MLP neurons of a small language model. Each row is named by its layer, matrix (up: input weights; down: output weights) and neuron, and shows model dimensions 0-191. Each number is 128 + 24 x the weight over its row's rms, rounded and kept within 0 to 255. Numbers have three digits each.
After each neuron's rows, "fires on" lists the tokens most often at its 100 highest values on Wikipedia text that the model never trained on. A number after a token or word is its count.

L6.up266:116097185117102128147109181041150195133121106119098113111121149104118113136120121148106096146134157151120109128127167116148091160116128131102120113137162141147109145128160112140162168077144145093142116122124136116135117152100105148108088188111134149105153105118166144126098094117175101155155103158141136135068159130141143110133124110080132119130126151112177108111131114149112103156136126129146149131112152143139155101115123155169133130119090153121152129117115106156135102131145140113153112163151139116114147150155134087107134166094153104139133115116114162165113095130179135125
L6.down266:096161059152101114125155130178142111123150130148160135132143111107147155121105135147125072095141114108127177156125093104105157110202124144149101127148114135165105089145126138123089150159122137074110120123165155138117089095139126118152151085094087130127159110126116147114147151147122127120150101113149115162138102156143093111129115108137088120116155117149134101115139150134106110099124134164138156145110133117095152137123165120179155131155132116141128117156161094101080125132110133137118142161089115122118105123102144124087164122167074113112151147164127157146103156138124100149
fires on: "s" 61

L2.up41:126131113090135153135223153102096130147104095102128149111103115143111152134160156104075114139113100157132139131152115151103111120144142139112110136144158137109146116151116142113161124146120093145139131138120130102142097129100082142093157116114150089149159097128090152116095123146130132107109143126142129101130127107098135105106159151139071133137136105139135161179134179132131132123143151148153113096100156143100096101102131160092156129144150102151140091129163090108117126111096132131172170151188157096146121144120132113089111136149143169117129144154181164138096110117095137120
L2.down41:128077091133133149152089115174134069146130084125115130121075139113155147130143112147150133114114115131118139078137113116143128149129121136141108106120124148150146145122102133128142139181147182120092162123137072138155098145146136107164110136130105139123125119139122143134148139100176156152132103142103130091112162149166130139157152180085165138162113128157117122186118139114119106104104139105055126136155100099147103163144133112130097149067117156159076127120118123121073165124126108129146144123110110131154143131130130110134135137134131149134124109102178087099127117148123171119
fires on: "s" 70, "n" 9, "ch" 4, "t" 4

L6.up68:144125141124161122155134117083117127113115111094126113146106132125131101175089122135173166116139136116179117139145134156104086143096129125160135096155162104097123117138122119121112169170116124146084170139106159104085129142142150134123168069099131107141154107117152160142124159129103135120158095157147118120077152108152145135086132127148156099107098111137140124138122151102118141153105153156120123174147148166117142139102158089128104183166146151116087122105156120141117090136134115141152088145136128159079134114158143141077104116151156141083099142128094122100143105095130097130
L6.down68:144150127127124139135102126146114126091152149109129156153117140119138151115169122114132107128099107109077118141115112107172123126148145119092131116103131160121156138131144133137149130137140135135150126107139129125144131128143140069126118174138129130114147136158119106128106100093102100100067124108152126112181099122098101173147131158119129158145117100104111165148154124126196103066149093103122148089123065126135082133184096173172151126092104086164132131142098101121127133142173159165079140109126148129148109147131142122171124125121101098148164099123143129121116155108126155088
fires on: "o" 38, "y" 11, "io" 8, "a" 5, "ity" 4

L2.up763:093105113131111125134192161099140129130153158108130143126103156106116092136145077156140152154145095128171094118118094126111139160100129108114120113125128142148136164085113123138123143144109115164116166142077102162142111114118088140122120105126093106135143106118146158136120140115140158120156139110063094142127144105132131102122161099147189137153081085115087139127112109122102108145156119137125151146113115168159156107119139135160109164130140111089184093134130166113137133121149172145152116129135150122095098094150166109094136163128142128148114082090088127113151129131118119083
L2.down763:186129142118124107136094093123120123125112137122100160118137113116130127120124145106136089107148142109083135139138118120150143104127139172156156144152090145077169103178155136114122140106128123108121132142125161101128177163109162123105159155115161120141098135147083118109125110169140122117117135195150119148136095133141122138135110157100059115109171170121145117110128141138142112129128084138121103126135179088132126135186145125103173108098151097129101166112111070150112102139121052115112113115127113153123148127111119138126129114172136107110120134174119140133094103132137136170
fires on: "en" 11, "on" 10, "2" 10, "et" 8, ":" 6, "3" 5

L6.up456:141143106102141121154139113076174156144132141142149115138153091122145124126166113141104103056154137165146108119142108139122122203112102067108101124115095120165124105163117139177127152119140093114145135141196154148153136163157102174103095131160106100124141162129135116140072157144097127135130167107058141183117145100098113102153123098120111122134104174102168143123168108137115116109107149102152115097101140108129139148117108128150141133125140120141143120155141119120102135117111130153118134090092105111124137147088117106120112123138132142103152128104131113106108133104118123124
L6.down456:168099145158116118107096145128136108134088097120109129139123171100134145136099143158133100160152137088137142126143164132127186116155096145122142140125116100105157113107130085132157142104144118116184119135095079102136153121117108131127180134096125128113157108132115144120105080138119153083140112146140074135133112116142128116094128130121154186120097142148131137100071145170150144158109131168130146127115142148154105093125160117117118111115176125111153113130131133156108150109204108113161132135175129139113098155140134076133124116160136095135069122123098143094135108110144136168
fires on: "." 36, "op" 9, "ri" 7, "}" 4, " Di" 4

L5.up51:106088098129084175089151120120128125140113140154106098133178116131136155082106117135154129135140119098141126130145122070103133124117131138168097132124140144134172086137175134125146139114115134124117092154149118139110090160114093121159111086128091150131138079137145156088127139079118121079142126167168117110138126142121127153124100074126108101136167134137099161119161103113082158121142142139135114145116107138142085122121153114129111113154079133118108117127100160143117069162106146159160132129094131174182124113167120105155097099133102125134158129114122116130143133124173130087
L5.down51:133146073110133167104145141161120142107130172142124131107118122088126117133067101105149118091161142085124141136182133141100135173126159106124167110127131153141124122117133116080179134125122134069154123113103101149158159124127120149109109123154145073129134115104152121124089127082145154113092086083104125126129136138080140115119124103186133122167154149150127102125098126148139132076098167120146156149099105167108137129160120140129116120168143081147119131141120149122142144123157150140105137106181110116151086173158124158124134152129131131146149121113136103100118125126170126105
fires on: "i" 20, "in" 12, " years" 11, "\n" 8, " year" 5, "6" 5

L6.up292:122153101143168134184130142140103087110139153108123165157121141131142153133093084144098128129106143134142176123103127141119142141110087164122132144134092089179146172088125166145117116118125150154140123131197112122118083131133144109117119130136068139136127116068113104108154107148134098129108110151142131078130179143125113146068171121129132130144157118131109108105128137108136115157140109129152124103109095147121080138134115086149128139142112085168134097148105128145137127131131149139107093124148146103150112115068117155143162176153153123145108081133131115169130099142130127158
L6.down292:141139104124125132123079146117098119123107133139119142143147060076095123133130138142110132085120159144117116163094084135142140134114141079140093134129155147118110170134100157137107116170101152104143163171092111135106107097115123178161125133099119119111103121155150148095124077139120103137152146150147087165126176104116150165134168122099135103151098166118161130159130163113149127095130156102106134128121151114126129128163144105153107109141137136140170145128158120124108125176105124123104106157110123148115115133162120080074116126116166163129138147096149122107168156103103176140
fires on: " and" 33, "0" 18, " by" 11, " under" 9, "," 5

L5.up162:119162143168111131133140108158145090067120132183148106137149177115095148101161088138122169133084174135110135131151097103112150127122138127104151089130095125147128136101121154131105142118167119096125130145134147121131119140152131126119134082087134125135165102146104143126140151096137070147134103132153116130152149163131140135127100128124087143155147129167154128113120103153156086109132138106111128070085107121135154105117067118136102147123128135153094140128141094116066134141119141169099110140172147151097106165145160171116165144159112100123110116158121153137150141095124111155
L5.down162:144123090133122139150141167099141115105100119114152082117121095152126138148081176169161128092138136107097101161128120138125118147129135155094121163134180136092136116147122143122128052147124168127175144167142118115102152128163082141161145208134149155129104169125134145117116134130141137121115152095112136105155115071106120137142139163118110127081139132109126110130153111112112141101139149105137088127132114084164104125136144094134109101112109135145131104110128179140120103102168115112136131121115108091160128147100117121135138175139182150107170114111111170149122109113110109118
fires on: "," 38, "elected" 7, " post" 5, " Votes" 4, " scored" 4, " and" 4

L5.up269:072118154143142138140120094111101132088137166153088175152112079122119081131115077137117116108143106140168092130113152136113162185125125098120111116120089159160124123087131124125114090133155129136066147156156164148127145089139166106121135149110190165104191117118138128130101081173132111131123121128131102122124118141156133173096134127099132113115129109111139130140119125125110130084138154111111143162134152118121112171127152162099157123108128104133132125148087114136133098156136165117109150135140087158158139095122150094091144129143109139169119104140137138166134110144125153161
L5.down269:144122138137113150124154121174120103123108088150153141112119156113159149090176098097110132156128106170129111148163167099148108105120162082112125120157129148118111124098120096119133089142128096188109062130129136114113129124108116116092116115154128122140136119111122153143160150113106140139108115145137108092074147078109120108128121146100128114146076172146140167136130133092130145108154125156152122118167107151128118127126136141139130144134142167137159132142174105121114146083145060171129123128162133129093096115120139141114104123101164120117153102159201116125143169086150130147
fires on: " |" 37, "ing" 22, "c" 10

L6.up71:149123126149108090101102096175103117135135108102109114119114144173117140111111110110139107102112117151114121106135136138128148090135110184110118139169122087172124092107085101093121112159143136121167152116129111157148140165155099149127159156137113128120130119128097113095121096106158147124084158147147130101125181141080091161117141130139143146154142148081166150136161095112116098089106122108146139151134091199156135161096126130120130128116124099148130137128129147166117125145090133124133103160083101107101166108148126143101114116126165086109092122140122113121175176149115104112
L6.down71:122149092133143109145143125071161129089105119125149149171141127121124155103132107124113072160077108139113145154097101102115111110116121121138168074116140125130136152179120127163123123142095132101105119142166183123095145154131149135132149168085108121126132121144157106122156161161174109127118137175139108115150140166139108119145109118124108141158115097166150155089115150118081081120154115127123111117159130126115150149126113146092118128154159105121124149082136100086122131120210132122139151105147126062124157111142121146097146132106118155136145124093150125159114102108118121149
fires on: " to" 30, " |" 10, " has" 8, " had" 6, " a" 6

L6.up209:112113109139108139139161137143111146127159156098166130104167120125106100106141121122148130103126144079118148117107140084130152149127117137131124179119151132102138097162105112118114099161126160117135164125136124147122095152116157117178160088067083122086150107149132116070101105122147171117083138131106106141177089140116134185136182151139115105118102132136109076115145156119096123111122146167063102090133126135116150112153121130151150113115130167152150113154137146139096144139141144152130118172152084123149146125115164140136129091147141112174117127114114111141089121109134111099
L6.down209:132130151155162172129117124067119112131080093111126087116122174126130152124124111131135109161112126201158125137151125154130132095107095121066108125103114088132179152128132125157140132171120156127130092143132108098136102110133112128127124145131108171103145141120115098128139140090163124145164101138151150105070160104141168102098152150116087150176132121139097119151107107131107151139102108083150142157173154150097130138111127148105157142075131134121109138119146098110143113087151120124150142098160176140134149152155111125081132143126129149100140098124142109143151135131129169131
fires on: "s" 39, " a" 22, " |" 4

L5.up204:113115137134131089121111137089144143111090137086123123131142120105088142165165093128160131173092137134150125120140109078150137077144111150098146180133129114105130121130160094124183099118093118128109133136126156111074118121120151094133150126131147138145121144175112167095084108129130163135151162079086137102113129187177102143111112121123098118122117177146096122167109109147140141145109115125168120141151098124147114108141072115112138139160109107119137145140093098116121158173155102124120142120121142124172108149137100153165144158123091133092108109116106129161161111110125145122
L5.down204:148094159142120118110113153089150120162119151143111130097106146118134106112181160172114148125138119148151180121160135163096090116085121131158108113129161127112111135154177138098131168165143125143140160139128144129132121122105124123130127103114076179118134145101108132119137103144145108146089138160096147080093136094112116127125158099122090115147113122154133090132076123146127108154102105141085100092183137112108170121094135119132087131177102168077164152127146165144127159106123077150172110121125126134146143137136144147111115150140126150102107108107127104126122084138149128152
fires on: " of" 21, "ed" 19, "class" 8, "st" 7, "er" 5, "e" 4

L2.up60:135096166151097101105106144145143109125118170125150109111098123130156142111106125156138153126123128116117155127143128120125180116102128124142128124142123132124117115117123165102161173103135077173132151145134098164116095095110123122151115109138092136125147141148067147163120081110135121094161104067158112141145155117144139119116129136096168194084134115114113143116099075115137127123156128159151166134167157134093184075128136119155121127132110118121099127122123117143142124143114189162096125123140116145151122128106123114124170145133118101129140129085189127108065144158109110139
L2.down60:130144113105146142127129083105128138125111115135097125116188099090095140138125125127126134123123093137158127105099119111137105100089096078154160175110154153106154129140134113111143174186139160127175122098131161075136106090116106125119128109175102086113150120144155113146129091158137085142142134172107120169105177145122188157121162137109130119166123136089108120158091177153095126143098116149099129149154129114129142146166152151117116101158110116110140141141151148108122129124136089148123131109116126118091115143119146107125141150094169128103142143150136102115141114081154115089
fires on: "ed" 42, "1" 34, " by" 4

L6.up307:128091191144137093180122126103126125065131098135124099164115153134132123116132099091146103171129121130098122127161146110134135117099100146140114127128139133144136119154161106122106113137138136142130148137121192133091115119131141141100116133135113122126128155119136134100111133121178130128114117155138089143092099121138151139125108151098138081145102141125098175118144108173112117170169148121107120148152048134156110150113112147141109095143112176130151135120175104158129173123098146135110136170164094101113152098090136126164138106100112128166142103147111188155151101128156105147
L6.down307:086126105102126113107111083087174126106147137115137144126119116115124154086144122104130128131159129106143127152121111117105117177127166128135114128106127107206056101153177147178129110143099146118129106108123082152139139163091150126181166110141117152115123135120093150109157092136115132124102140133127105128160138133124122111098120166092137102125102111149121111098142101152156084106117125158152145109154081151155159141095099139118149126152156151148129146189147117121094124102141177116124173138108097140115094145114077146116160136141110125132133106149165143159122122130138131149
fires on: " a" 22, " ft" 11, " m" 10, " L" 9, "a" 8, " E" 5

L6.up376:128146157153120135081136127102116172117110090143103089116132150120099112119196112149101103140093153171128139107132163138144115133117113164098128132116114131136136164124180093136145145111136128162157099140124156135118105107108114108125143144152157158118133129129139175112085148095105144138169075140111127142091156163094132171125091136126163117126153133125144136113112146177126140109140112119169140091119137133169109160071131159159115091131108168119162100128101093116126127115100153102180108137106090130132141121168135095106164179132125131063106117113134122132103147126123120136
L6.down376:115146124109123136110196150160131101092116129133190155139093147100119125132077128143089134125115093114149171128140135120142122120139160096137140138142139152106130120098105135093088133132143101095145142167140115133167114137107124126162154123135130082105178154114105144114165119098142148145126111150091130146137132133152142118135110169128061143152136147124119094068161142140127099156135112104085139109107123110097165075103131098104156139145140168151156097111158117102114146151090153142132109175140110135144097116139114156148175098134115119111160143116122127113115145140078100172
fires on: "s" 48, " children" 9, " women" 4